MLP neurons of a small language model. Each row is named by its layer, matrix (gate and up: input weights; down: output weights) and neuron, and shows model dimensions 16-143. Each number is 200 + 30 x the weight over its row's rms, rounded and kept within 0 to 999. A neuron's up and down rows have the sign that makes its largest values positive.
Before each neuron's rows, "fires before" lists the tokens most often just after its 100 highest values on Wikipedia text that the model never trained on. A number after a token or word is its count.

fires before: "ear" 18, "p" 13, "ult" 12, "ul" 9, "ist" 6
L5.gate107,231,119,212,182,172,202,195,193,261,250,251,177,205,208,190,175,212,147,194,198,168,209,195,204,187,151,215,242,179,144,168,184,227,159,196,234,173,230,206,257,214,267,165,170,151,207,166,149,191,160,186,172,203,222,301,188,194,124,213,197,197,200,194,211,202,189,226,182,252,256,209,212,180,276,202,202,185,178,179,183,183,203,223,185,186,212,206,210,213,183,236,207,239,216,219,163,149,164,196,164,198,192,228,201,205,213,226,155,187,182,162,213,168,177,257,236,193,183,198,182,186,209,222,191,213,182,174,205
L5.up107,234,115,207,186,165,204,147,196,231,203,250,181,216,228,204,195,156,152,171,171,192,197,228,222,192,183,221,227,181,172,186,170,221,183,217,246,192,232,183,211,189,229,191,166,165,204,178,162,229,172,190,167,213,209,272,236,212,138,208,216,194,254,191,214,164,183,200,168,232,243,207,212,213,213,230,212,141,176,169,176,214,203,206,178,219,207,218,202,234,189,226,214,258,237,217,153,188,162,241,222,235,226,266,243,197,205,195,105,190,174,186,184,170,166,253,231,235,181,210,183,212,219,236,196,201,184,144,196
L5.down107,182,130,191,181,161,192,154,226,203,302,256,202,180,210,235,230,193,196,193,184,224,231,186,204,191,200,211,224,205,220,167,174,177,210,171,240,228,183,178,210,220,237,217,208,168,210,192,198,228,210,189,201,243,205,243,244,200,207,236,179,179,237,184,208,172,129,247,231,208,246,228,199,235,245,253,172,235,209,210,191,180,185,260,232,226,200,245,159,237,206,164,229,274,263,219,196,183,181,201,197,271,185,218,171,163,184,219,177,219,161,185,203,185,189,241,149,207,203,169,215,188,199,207,190,189,183,162,183

fires before: "ear" 18, "og" 9, "p" 8, "ult" 7, "ul" 6, "our" 5
L6.gate3,193,236,229,173,208,182,173,198,197,213,211,196,182,197,231,214,214,164,201,223,210,240,210,193,198,134,185,272,212,209,197,183,201,211,196,228,164,203,173,211,157,258,217,203,185,167,174,234,234,181,192,215,191,277,242,188,209,173,230,186,208,218,141,190,218,168,233,198,232,264,170,207,231,223,194,245,184,184,181,215,245,169,243,168,241,234,218,185,240,186,228,216,213,209,211,117,222,227,199,164,184,188,218,177,188,172,204,196,177,213,229,195,169,163,197,245,245,171,237,202,203,206,301,145,226,149,146,165
L6.up3,204,246,205,196,193,232,182,217,184,253,200,275,148,200,228,197,199,214,220,213,189,209,190,188,213,112,213,257,198,243,196,188,178,210,248,215,188,209,197,224,176,252,218,208,197,191,191,247,226,119,181,226,209,241,191,171,217,215,244,206,228,196,185,204,198,176,232,207,252,258,196,218,213,247,235,230,171,161,191,183,224,152,258,193,222,216,249,203,268,166,226,192,228,231,212,161,179,237,218,191,165,188,182,158,174,175,241,196,182,251,158,193,183,179,179,282,242,228,187,225,162,204,243,176,230,181,139,167
L6.down3,176,195,190,174,196,225,156,160,191,246,189,207,136,185,263,245,231,161,182,151,233,173,152,191,194,188,164,239,197,231,184,246,137,187,212,246,206,212,220,184,179,208,235,184,222,250,172,252,202,241,177,265,174,221,244,170,164,235,213,197,196,192,173,116,224,167,222,217,219,193,193,209,281,197,202,181,206,225,205,197,205,195,158,184,214,242,216,181,201,183,196,221,254,281,244,194,208,180,166,234,237,156,169,210,183,180,162,182,188,199,160,186,154,239,209,241,209,199,131,217,169,218,225,169,213,168,143,178

fires before: "en" 20, "est" 14, "ild" 10, "ol" 9, "g" 6, "il" 5
L9.gate53,194,177,129,196,193,222,203,222,196,271,230,242,192,229,175,177,204,212,196,177,212,233,195,262,232,186,171,235,241,203,156,232,160,211,174,239,188,212,201,177,218,174,172,188,144,241,156,216,188,207,178,190,210,209,184,169,233,200,122,203,206,167,259,175,203,147,102,191,205,206,234,224,172,183,194,238,178,187,198,176,230,234,197,207,184,231,200,192,201,219,209,207,168,193,153,235,222,153,231,234,213,182,150,247,174,153,213,149,173,224,161,213,244,182,186,164,199,186,221,185,200,173,163,223,237,165,214,224
L9.up53,152,166,163,210,180,230,255,159,273,219,188,201,272,153,215,229,209,109,190,204,143,205,227,176,217,180,206,169,199,184,201,162,192,149,191,195,213,238,227,199,202,203,202,200,192,184,155,206,213,184,186,190,204,169,217,238,155,216,206,201,270,195,139,192,226,181,190,205,151,209,170,187,206,235,157,149,195,257,172,213,192,123,213,215,224,212,269,184,167,198,186,214,221,211,184,211,240,184,188,221,193,203,219,186,194,201,232,209,182,254,268,197,167,203,161,157,192,201,171,240,158,243,223,184,214,254,190,186
L9.down53,173,189,277,232,171,212,212,209,153,168,168,258,238,192,172,189,198,183,193,215,208,151,155,147,146,190,189,172,206,212,240,204,182,192,187,206,224,254,251,168,212,233,209,209,228,183,245,229,264,187,168,205,201,224,222,207,155,179,257,185,198,132,193,184,200,131,192,216,203,212,211,183,190,208,153,190,223,221,193,160,177,219,196,230,163,187,226,173,204,251,189,237,182,193,218,185,206,200,229,262,167,203,234,238,278,184,152,207,177,228,175,221,179,150,211,191,211,162,184,148,222,199,242,194,221,264,209,155

fires before: "g" 12, "t" 9, "ft" 8, "ast" 7, "vel" 7, "ar" 7
L7.gate194,224,194,189,225,169,182,160,219,250,193,207,209,258,183,190,183,183,213,178,195,249,173,236,174,216,228,177,221,157,213,187,164,254,208,185,188,192,233,193,220,130,181,242,213,193,147,194,203,186,191,182,229,192,185,227,149,166,206,216,207,214,272,136,234,212,185,230,193,197,244,205,151,213,162,255,121,207,169,149,204,225,217,162,202,214,216,191,224,231,176,184,172,212,208,178,189,212,132,192,217,188,164,179,240,173,198,234,161,181,245,219,261,169,221,177,163,214,259,170,208,231,192,189,164,257,228,171,159
L7.up194,206,157,163,233,193,164,185,204,188,200,192,190,244,196,240,247,198,259,179,191,192,200,225,180,260,223,179,199,139,188,203,246,194,201,186,210,203,206,227,233,170,167,177,188,181,203,254,184,177,185,157,194,223,166,244,136,186,229,259,203,184,235,169,127,230,178,153,234,194,171,160,226,179,149,224,212,229,178,159,241,166,212,235,190,179,210,220,257,233,183,187,174,231,197,207,205,206,209,214,167,185,243,197,218,169,138,261,168,160,194,167,127,185,159,220,222,163,230,206,230,195,219,192,179,193,222,197,247
L7.down194,244,149,135,225,192,237,155,204,221,260,169,176,208,197,240,209,200,172,252,214,209,164,159,237,222,240,185,191,169,238,209,212,194,183,214,171,228,200,194,207,235,194,145,165,232,161,162,220,156,197,171,218,198,138,230,173,228,221,240,225,166,176,183,209,159,194,190,157,194,219,227,214,202,216,264,187,249,257,238,205,192,253,203,173,148,240,223,252,143,201,194,168,156,184,197,176,232,167,196,249,113,176,190,163,228,196,179,212,208,203,195,222,202,220,228,210,257,159,271,194,219,228,186,214,232,239,210,175

fires before: "urn" 20, "ear" 16, "ro" 14, "e" 7, "ire" 6
L4.gate157,198,209,168,243,217,167,248,211,189,199,185,184,156,195,228,240,158,164,209,212,198,189,175,171,218,235,189,214,249,218,274,208,196,196,171,156,192,175,278,253,131,202,163,230,192,222,256,190,204,240,184,221,248,212,221,159,243,156,205,198,149,152,219,199,252,195,247,208,182,223,220,204,241,250,170,210,178,212,187,156,200,244,215,264,169,235,220,167,175,255,228,227,260,238,195,174,170,184,196,221,148,196,206,247,206,199,208,155,277,141,193,201,208,191,210,176,220,174,206,178,158,212,219,206,160,191,226,236
L4.up157,176,148,216,219,195,169,254,235,222,250,197,224,155,184,167,230,169,162,199,159,193,137,224,159,220,243,219,188,211,164,202,246,188,195,192,180,196,175,257,268,161,206,180,206,200,221,201,228,252,217,178,254,200,260,202,160,215,192,189,210,151,193,177,183,235,172,217,212,211,193,184,216,253,211,186,195,201,162,209,135,211,220,206,276,198,204,205,172,161,240,227,248,237,248,155,176,192,208,240,242,218,214,233,226,237,172,228,189,203,188,243,223,194,176,265,155,239,193,185,204,199,203,221,241,110,168,225,236
L4.down157,225,180,205,207,209,162,196,272,208,226,165,180,145,173,182,198,163,187,212,201,178,178,185,188,213,234,156,210,160,157,228,234,185,172,203,169,197,224,286,240,166,239,200,226,198,235,188,215,262,221,213,236,212,230,251,248,188,240,237,170,156,197,159,198,224,183,207,178,220,203,209,180,193,228,203,214,212,154,213,161,205,248,230,269,162,221,163,166,197,244,216,218,198,258,199,175,174,212,191,262,210,228,220,222,196,215,219,208,216,122,213,176,183,205,254,191,203,159,172,205,233,208,224,254,191,205,210,260

fires before: "ear" 18, "p" 11, "ult" 10, "ul" 7, "ist" 6
L6.gate412,233,187,180,193,166,137,205,218,180,217,174,200,193,211,222,227,148,211,224,138,148,240,160,224,180,206,183,234,192,201,231,222,158,240,150,236,168,208,162,188,233,234,146,168,160,197,188,200,201,168,196,231,205,203,247,214,192,200,219,183,212,173,196,211,231,149,202,152,265,280,247,235,168,228,254,222,193,151,162,172,202,273,241,193,259,216,232,187,213,176,200,223,249,265,210,164,193,165,212,199,210,197,209,184,208,203,217,194,192,201,187,148,244,178,202,187,189,196,167,204,157,235,184,224,133,178,212,225
L6.up412,233,173,206,179,190,150,211,191,180,253,187,203,207,195,233,227,160,223,181,177,179,221,199,237,203,197,186,272,224,223,256,198,167,224,208,218,104,237,200,197,199,257,173,230,159,195,196,220,246,168,193,220,186,204,171,202,184,171,203,200,192,212,216,270,174,171,234,207,232,259,238,213,227,202,270,153,196,183,185,201,210,263,192,204,230,200,206,193,221,183,184,175,261,224,229,210,199,201,249,231,222,171,173,187,208,182,200,181,158,192,197,166,203,174,227,218,179,197,165,208,179,230,186,245,137,212,219,212
L6.down412,179,171,189,210,216,243,150,187,211,202,236,211,133,206,223,184,208,213,205,251,185,195,194,233,235,211,187,237,176,159,209,206,222,204,194,234,229,215,250,248,238,231,171,208,203,277,205,248,228,193,169,182,209,164,258,240,226,213,163,169,189,235,194,206,237,136,236,168,215,168,174,184,167,269,208,175,222,214,182,224,224,167,221,206,184,219,245,148,160,193,174,183,237,214,214,216,244,198,190,273,198,206,164,160,189,185,225,211,225,202,211,213,191,181,221,187,173,189,167,209,221,207,181,227,236,160,171,169

fires before: "ign" 16, "ab" 13, "ant" 8, "ation" 8, "c" 7, "ations" 5
L4.gate205,214,169,172,189,158,225,206,216,208,250,163,224,197,168,234,161,180,257,192,173,183,246,183,185,135,154,182,170,193,188,217,257,194,283,175,246,217,217,197,200,221,178,195,226,185,219,201,184,204,198,176,246,210,169,226,210,262,257,215,176,193,155,216,211,182,195,163,233,147,207,160,209,235,273,175,194,197,205,230,154,205,194,241,119,204,151,195,230,206,160,210,220,232,199,164,208,273,197,214,190,195,180,163,193,196,176,241,184,191,206,210,287,219,170,231,169,221,192,207,239,167,215,197,252,190,224,160,218
L4.up205,186,206,212,214,204,193,230,247,192,240,175,212,187,156,144,181,208,179,259,243,250,203,160,207,234,219,214,221,224,206,217,192,195,195,176,234,208,240,216,231,171,204,182,217,209,144,170,246,231,150,202,174,211,173,214,173,275,231,186,165,209,187,231,200,183,266,199,196,175,233,203,223,173,200,227,169,194,185,177,190,202,172,122,231,230,233,213,183,249,214,173,144,215,152,162,213,203,131,203,218,174,185,204,179,173,191,214,197,163,196,183,241,152,190,190,216,273,209,149,222,162,155,234,213,203,242,231,209
L4.down205,138,220,223,167,182,223,188,232,193,205,183,239,149,215,196,186,189,192,218,183,233,162,177,207,250,206,197,218,178,206,190,150,188,196,175,177,200,227,183,186,255,238,181,206,202,236,228,220,209,164,211,191,208,188,242,182,227,192,132,221,186,126,178,201,261,189,231,174,191,263,136,205,151,190,194,213,211,227,213,191,237,187,180,193,206,164,214,150,179,179,193,179,189,174,191,156,229,216,224,229,185,237,197,205,112,209,171,189,146,169,232,230,213,199,211,179,236,199,200,208,168,178,181,215,234,205,197,273

fires before: "t" 15, "re" 14, "ess" 9, "ut" 7, "ot" 7, "ond" 5
L9.gate87,184,252,195,210,174,171,237,192,222,223,199,249,179,205,184,197,209,169,154,172,242,242,195,150,173,194,203,251,217,210,117,186,177,220,262,204,174,203,176,191,215,183,186,199,239,246,220,178,219,211,175,211,176,181,268,203,203,176,231,245,244,174,149,187,196,256,186,133,237,220,274,234,234,174,183,200,202,170,162,179,206,215,157,233,230,205,197,263,180,167,234,152,171,222,203,205,191,194,243,195,218,192,233,248,185,171,247,188,203,213,198,171,202,235,237,189,212,240,250,165,201,195,156,187,211,217,254,229
L9.up87,253,222,230,192,175,225,160,200,150,191,254,191,215,184,237,241,215,206,243,199,161,195,205,182,178,199,235,240,172,190,224,146,241,242,264,189,214,202,197,172,225,221,177,184,171,160,237,174,188,228,138,220,208,126,245,189,171,147,229,176,203,159,173,142,239,224,215,198,246,246,171,212,221,206,217,225,136,184,209,201,203,202,226,166,214,247,145,263,190,180,223,227,190,193,207,162,191,192,217,166,161,181,272,171,198,219,195,178,211,240,177,210,250,274,242,174,218,231,184,188,167,254,253,194,218,205,176,190
L9.down87,140,249,227,152,228,198,152,198,180,185,167,147,262,189,169,157,143,246,152,210,186,141,190,145,204,186,191,205,211,149,222,155,217,163,217,222,216,214,149,218,263,210,230,176,224,202,223,198,207,168,242,236,218,197,208,176,216,213,198,213,153,214,256,215,171,165,223,188,198,217,216,186,248,242,185,218,195,168,241,163,187,177,251,169,222,227,187,169,175,196,199,159,176,184,172,215,149,164,157,185,195,264,228,216,177,283,233,227,223,211,238,202,196,191,186,190,203,181,164,215,218,220,234,200,226,208,219,201

fires before: "g" 21, "t" 10, "ft" 8, "ast" 7, "ar" 7, "vel" 7
L6.gate410,212,173,196,206,185,171,192,257,190,214,205,244,224,142,180,231,202,244,202,207,217,224,204,224,236,179,212,191,235,312,235,211,172,196,217,160,187,216,195,217,218,172,191,228,215,189,205,234,191,205,139,254,154,170,206,179,217,173,244,253,194,220,167,185,228,247,154,208,155,157,199,228,202,173,228,106,250,169,187,165,186,217,235,207,208,234,220,224,215,198,194,208,223,221,193,178,226,212,203,218,168,203,187,185,190,206,265,200,205,168,198,219,184,220,212,115,176,217,163,191,190,196,202,172,160,167,230,210
L6.up410,197,214,198,233,202,169,234,230,207,207,225,232,198,137,187,256,204,239,135,173,184,169,209,189,215,249,218,186,201,267,247,197,186,213,172,184,233,218,214,206,195,142,193,174,232,160,254,273,208,194,194,242,155,180,250,169,197,163,219,229,178,207,179,151,202,255,163,189,183,196,203,208,208,204,193,166,223,154,184,204,200,209,245,223,166,265,164,210,207,161,193,213,245,187,255,208,263,195,245,198,164,207,214,204,222,228,258,187,164,176,193,187,213,183,215,208,150,218,189,202,202,211,225,187,195,203,228,197
L6.down410,205,186,211,221,198,192,163,194,220,213,216,181,213,172,221,222,218,221,193,138,209,166,195,164,216,269,214,178,214,257,217,226,215,175,206,206,211,202,225,247,225,164,159,170,218,186,147,202,163,198,191,252,177,163,194,149,221,159,237,213,133,168,165,203,197,223,178,201,218,172,220,132,198,165,217,158,228,272,214,192,174,241,195,188,183,224,215,241,183,179,184,211,165,235,230,204,215,196,215,229,157,206,219,121,204,183,239,170,222,205,149,229,202,168,227,191,226,168,188,184,215,252,171,229,210,231,203,203

fires before: "urn" 20, "ly" 15, "ish" 7, "ire" 6, "ain" 6, "==\n" 6
L5.gate326,161,218,153,214,240,220,261,224,213,229,196,220,200,175,188,173,181,152,209,177,181,180,195,215,235,220,192,217,200,242,185,195,167,155,201,221,212,110,271,198,169,209,198,181,184,196,231,249,174,236,218,289,208,186,202,195,191,193,205,171,152,161,217,165,186,199,236,182,199,171,210,244,231,242,236,214,173,155,219,192,201,236,216,272,208,183,175,186,152,245,252,217,223,257,176,183,205,258,231,207,178,205,236,243,215,228,167,191,199,178,226,211,136,167,185,188,223,216,112,219,183,220,167,238,182,232,206,184
L5.up326,178,179,168,222,212,200,208,212,187,162,178,227,201,235,178,223,176,242,202,241,155,206,130,197,225,233,193,194,208,263,207,181,153,190,187,192,177,241,259,191,158,199,202,176,220,193,188,242,200,228,203,236,212,207,198,160,208,203,148,199,206,237,223,242,190,185,201,191,187,187,204,283,223,261,198,188,182,151,216,180,190,234,237,260,224,201,184,173,190,221,229,180,202,256,182,191,228,193,220,161,176,194,199,175,228,271,186,202,216,142,238,182,193,148,216,174,213,174,155,171,167,170,195,225,167,263,274,216
L5.down326,131,189,214,224,208,169,217,281,194,193,166,173,181,207,195,221,156,193,218,202,167,168,211,228,245,208,138,188,200,221,160,199,173,172,202,180,168,180,244,193,155,228,236,225,227,209,177,177,193,242,170,241,202,201,259,242,186,221,255,174,208,171,224,214,224,209,205,220,245,185,184,252,237,230,213,187,196,152,244,193,208,247,182,236,129,183,168,179,222,230,217,182,231,257,225,184,208,184,236,205,223,208,181,175,221,271,228,186,192,218,178,184,173,205,202,189,209,208,166,175,163,243,137,220,208,232,212,237

fires before: "est" 19, "ol" 11, "e" 10, "i" 5, "al" 4, "ent" 4
L7.gate60,158,160,201,185,197,206,229,200,189,194,206,195,224,213,167,172,183,181,204,159,201,178,179,254,202,116,189,163,171,251,202,235,193,179,154,188,212,216,156,143,224,155,183,177,165,179,205,194,156,180,152,208,208,166,217,167,157,151,197,142,201,184,203,195,217,189,179,211,213,207,250,189,224,198,188,180,185,141,215,200,231,175,211,190,221,130,223,130,205,211,156,196,230,195,135,184,199,178,236,207,187,215,174,204,221,155,210,212,153,164,254,153,197,205,134,217,215,196,241,207,160,235,162,136,249,233,240,247
L7.up60,147,148,199,169,193,250,249,206,201,220,198,181,206,184,133,186,159,201,200,159,171,188,192,208,187,152,201,138,203,214,219,249,178,178,165,175,209,192,149,135,216,219,147,142,193,173,231,206,218,186,190,235,231,179,208,162,204,181,217,180,170,163,202,194,178,180,151,199,192,249,216,221,203,233,196,173,204,186,177,205,206,167,206,209,245,157,202,151,158,169,166,191,242,165,138,196,210,159,169,186,164,213,169,184,207,147,220,209,159,193,198,195,186,197,110,258,203,187,188,186,163,214,162,170,222,220,223,182
L7.down60,179,183,200,249,165,146,166,154,162,220,147,203,194,220,167,163,223,191,195,190,235,218,208,194,256,184,238,163,243,255,178,202,167,216,180,245,185,184,166,128,240,187,246,213,213,202,212,194,144,258,147,238,231,161,185,196,229,206,185,197,200,189,220,165,171,154,151,157,224,181,252,219,154,260,217,207,196,138,149,185,178,235,235,205,228,231,200,144,161,212,195,207,182,207,215,183,222,186,188,181,205,184,145,219,192,169,211,176,150,191,197,178,182,189,189,202,209,209,185,210,213,241,194,213,210,247,191,221

fires before: "ed" 19, "ice" 10, "id" 9, "est" 8, "ic" 8, "ing" 6
L7.gate117,211,209,210,245,179,190,195,194,202,188,144,225,192,225,180,223,163,209,199,205,198,239,192,225,240,180,174,216,122,194,209,202,193,210,226,141,196,184,205,188,222,161,163,224,194,252,205,212,199,184,188,200,202,215,153,184,172,215,189,144,105,195,175,307,176,166,229,233,171,256,177,243,195,176,259,191,207,215,192,169,210,217,238,196,257,206,240,181,242,192,203,272,233,235,212,173,198,160,145,158,196,194,138,162,166,167,182,215,213,185,185,196,208,174,194,180,169,174,198,185,199,241,150,209,214,193,194,244
L7.up117,246,227,225,217,162,183,175,168,190,193,185,225,205,187,145,182,205,197,195,204,203,186,209,215,175,145,202,203,197,160,178,196,210,224,233,248,167,181,205,187,190,158,188,168,170,191,192,234,210,216,239,208,188,219,197,197,200,133,216,128,235,228,199,232,263,131,287,192,279,180,243,154,238,172,187,189,185,183,249,219,217,266,245,219,159,212,231,170,240,248,214,233,189,197,198,219,173,211,191,198,221,187,172,203,164,172,175,198,283,223,181,170,222,234,170,203,209,177,216,254,219,209,169,210,199,181,215,161
L7.down117,222,178,227,155,260,212,209,227,219,167,265,171,235,223,222,240,209,236,171,204,214,138,192,170,155,167,167,210,244,205,220,204,223,234,194,215,168,234,239,198,217,210,204,207,210,200,183,198,227,203,253,212,255,218,160,147,173,236,172,208,231,247,232,196,187,154,175,155,193,162,219,155,233,214,194,181,214,190,211,198,251,165,163,151,191,222,125,237,214,184,206,214,231,215,218,139,153,190,162,266,197,199,210,215,211,203,156,235,139,157,181,221,182,191,206,200,232,219,197,235,211,184,160,196,195,200,200,201

fires before: "urn" 20, "ed" 17, "id" 9, "ific" 8, "ire" 6, "ain" 5
L5.gate405,226,216,224,220,186,191,200,176,162,178,186,225,165,204,127,177,186,212,187,238,257,198,184,196,213,171,176,254,207,159,187,264,206,227,178,188,203,227,267,226,214,210,198,197,244,235,199,228,156,208,257,231,228,275,247,183,210,133,178,181,166,197,179,212,249,200,178,230,215,181,154,256,197,188,220,200,222,143,192,157,236,206,218,195,176,203,198,225,193,240,191,238,177,247,212,202,168,177,227,254,204,228,221,215,185,156,220,178,268,177,218,238,227,155,152,194,215,202,155,182,200,254,211,185,199,211,230,177
L5.up405,245,249,217,243,143,198,237,169,157,219,181,179,130,193,175,222,167,197,220,136,274,211,171,182,212,244,247,203,211,148,159,215,194,191,220,181,202,189,231,176,234,163,181,191,237,166,217,245,208,227,230,245,205,201,194,252,165,181,195,207,224,217,212,185,222,215,150,212,225,177,189,239,220,168,194,222,180,159,223,198,255,234,239,258,234,211,211,166,201,184,254,229,226,214,234,194,174,209,184,241,202,222,270,196,224,203,186,190,248,173,209,201,204,207,159,205,201,199,138,210,213,233,181,255,162,234,214,179
L5.down405,246,184,188,227,206,195,204,227,215,226,184,175,160,214,223,250,164,186,167,165,242,179,161,203,210,189,158,228,163,202,182,240,176,191,223,157,177,196,225,219,259,177,187,247,213,164,178,223,234,196,223,206,245,206,178,172,235,134,239,200,249,238,213,263,248,174,169,238,185,215,188,235,194,215,256,192,180,205,206,219,211,190,210,258,178,206,194,209,175,193,173,266,231,262,245,161,173,166,168,250,203,189,203,197,209,208,217,159,194,161,174,195,174,226,180,214,236,178,157,202,218,244,171,200,204,189,185,148

fires before: "ign" 17, "fter" 12, "c" 11, "g" 6, "ra" 4
L6.gate133,178,184,247,205,226,172,254,203,157,232,221,208,154,130,280,261,175,234,267,193,183,156,216,199,171,197,237,189,194,231,205,209,192,218,167,169,210,229,227,191,180,210,178,190,184,219,190,210,173,164,191,200,191,249,191,226,211,262,174,194,160,197,233,212,154,244,221,195,185,235,186,237,157,203,210,170,220,192,157,166,223,230,147,233,216,197,272,199,200,228,184,201,240,211,163,147,175,166,247,181,173,213,180,237,188,228,190,172,171,220,186,235,184,201,189,201,181,270,187,229,214,150,233,205,189,204,196,163
L6.up133,183,251,251,209,190,195,197,155,139,202,193,162,157,126,277,249,159,217,243,233,186,189,194,210,166,194,194,214,136,211,249,222,187,230,167,235,200,219,193,217,202,205,223,201,166,158,202,203,201,176,173,165,219,219,133,208,210,265,193,182,155,180,176,215,210,215,203,185,168,243,228,241,143,184,189,205,241,224,142,189,201,216,183,220,202,162,215,238,218,186,173,213,218,211,194,134,188,203,234,196,205,261,208,215,220,214,192,174,138,186,207,221,216,181,195,188,227,251,203,233,215,131,229,230,200,215,209,203
L6.down133,197,158,209,237,201,254,224,127,200,217,128,153,217,204,236,213,192,224,243,195,144,187,231,160,203,250,214,225,224,159,248,189,183,230,205,181,204,188,186,228,237,246,259,214,178,182,195,193,183,204,189,226,224,218,227,209,196,220,173,192,198,153,185,219,234,198,181,221,208,225,153,184,157,202,271,214,190,243,243,161,182,188,140,254,183,173,219,172,184,223,203,208,250,216,212,182,201,241,228,268,206,216,152,204,197,172,138,193,170,235,250,267,213,226,229,193,216,201,207,195,208,198,184,203,258,191,182,172

fires before: "it" 49, "ish" 10, "ice" 7, "y" 4, "k" 4
L5.gate7,200,176,191,148,224,166,209,218,188,178,207,224,189,246,174,214,216,205,220,189,183,224,199,186,199,254,189,193,241,200,182,213,197,143,196,185,229,207,180,208,212,233,203,173,208,227,210,204,209,188,237,244,221,192,237,175,242,147,251,187,207,193,181,215,174,177,198,157,165,198,206,212,246,219,201,214,179,127,242,138,167,185,215,216,114,229,181,261,235,209,169,190,187,145,230,226,150,104,136,231,202,188,165,217,222,181,177,236,209,184,209,209,185,180,164,212,175,158,181,221,239,186,207,232,209,227,218,205
L5.up7,191,180,177,168,249,198,211,171,165,166,185,178,167,229,177,181,186,209,202,253,158,209,162,185,184,218,215,223,271,229,191,240,159,214,219,208,216,213,178,195,190,205,176,192,198,185,208,207,201,183,240,228,174,201,200,173,235,171,207,250,206,177,185,163,215,177,167,185,219,192,221,220,189,208,218,204,219,129,209,184,191,203,198,228,169,252,160,207,200,211,204,259,139,196,224,211,163,172,205,246,219,214,140,206,197,265,188,215,191,187,227,215,225,180,223,241,155,151,173,220,179,105,166,253,203,266,262,176
L5.down7,205,189,195,176,252,187,207,196,206,205,162,189,234,226,217,216,151,235,169,259,182,228,214,97,177,171,183,227,234,220,159,204,182,209,249,215,228,230,198,221,209,207,202,158,198,193,186,185,207,211,204,223,171,263,219,226,220,157,235,177,238,176,200,179,139,177,232,145,240,236,225,227,208,186,189,198,214,218,253,148,169,205,181,193,180,226,202,197,205,248,221,230,171,193,214,169,235,170,259,197,168,165,176,216,192,181,177,243,196,248,214,181,212,203,138,157,179,177,202,200,226,178,196,236,244,235,195,238

fires before: "ign" 31, "or" 22, "c" 13, "er" 5, "p" 4, "ber" 4
L6.gate256,231,161,184,203,182,180,220,253,206,225,213,150,222,195,185,184,177,179,215,224,173,160,172,201,131,246,219,263,209,194,222,197,222,168,195,212,203,217,235,178,172,211,158,188,222,151,181,177,187,152,200,188,200,194,236,196,161,247,183,175,144,166,216,200,205,178,231,178,227,201,165,140,199,209,195,194,144,193,221,223,194,210,176,240,164,217,132,240,233,234,190,247,189,191,218,182,212,164,201,217,181,167,201,208,200,230,158,202,199,226,151,223,226,252,219,249,201,243,180,229,181,180,207,193,192,186,124,227
L6.up256,203,157,193,167,152,212,198,199,202,198,185,145,225,185,218,226,219,167,216,227,199,222,269,213,154,223,187,308,206,163,180,163,152,179,164,204,185,244,245,209,199,195,208,221,213,148,192,243,232,184,194,211,132,241,198,141,202,193,231,202,194,214,197,212,201,186,238,195,174,238,186,173,149,207,196,196,222,181,151,247,164,205,190,233,189,243,203,222,210,226,218,190,231,161,234,113,226,201,168,188,218,250,189,172,177,197,215,211,183,179,185,210,165,204,250,223,161,248,197,232,192,187,215,217,194,172,199,169
L6.down256,258,218,200,208,195,222,167,220,234,258,161,198,146,182,162,185,191,224,226,202,250,140,148,203,133,181,198,229,225,192,202,209,177,189,184,219,171,191,162,180,205,203,174,227,201,180,219,232,206,248,160,252,125,207,231,195,187,215,198,239,204,170,162,216,178,157,143,152,238,195,189,213,269,225,201,217,148,173,209,206,156,220,152,204,187,190,173,181,204,182,220,213,242,168,242,190,215,214,229,242,187,217,207,219,208,228,189,207,191,237,232,153,182,204,194,204,185,181,193,215,223,240,205,216,187,234,152,266

fires before: "ed" 19, "|\n" 10, "id" 9, "le" 9, "e" 7, "il" 6
L4.gate230,173,189,159,176,138,211,245,207,208,197,186,192,226,245,208,152,205,184,208,162,256,190,256,196,203,183,196,224,172,180,164,252,212,175,180,169,177,178,221,131,197,174,221,208,198,231,171,215,241,229,153,193,220,211,167,145,214,160,156,152,206,223,218,232,205,250,198,263,211,181,148,212,183,215,260,188,224,193,186,153,165,202,213,176,212,155,178,256,272,188,246,183,184,166,234,202,169,127,157,202,210,189,193,202,232,127,197,186,239,221,177,231,242,184,167,161,191,236,156,222,232,163,189,261,236,184,191,159
L4.up230,193,207,209,162,139,224,239,194,229,162,185,197,160,219,165,207,158,276,174,223,201,227,251,162,231,155,191,250,188,159,191,156,193,186,185,171,206,244,201,153,221,159,205,223,201,172,210,238,206,204,207,217,198,227,180,151,230,183,168,191,183,168,201,187,247,191,154,195,249,232,159,245,176,235,212,223,208,201,161,165,157,156,197,170,186,225,223,217,252,173,162,232,183,199,216,216,152,166,176,181,219,200,224,142,203,229,192,214,221,258,218,161,155,196,179,159,196,213,200,186,211,236,207,251,134,188,188,244
L4.down230,196,175,179,143,163,221,136,151,198,214,233,220,210,228,186,188,253,210,199,166,222,221,248,187,191,140,227,204,177,159,195,245,191,196,220,227,189,170,210,185,282,197,187,176,264,197,213,232,197,182,158,171,227,222,205,171,257,200,196,185,240,193,169,195,222,249,159,255,217,165,206,181,165,267,190,159,282,184,174,197,194,201,204,171,176,257,214,211,208,228,201,202,205,241,184,187,218,198,198,251,196,194,214,183,157,221,165,174,210,218,131,217,198,164,163,199,260,182,206,179,171,197,195,174,245,253,223,190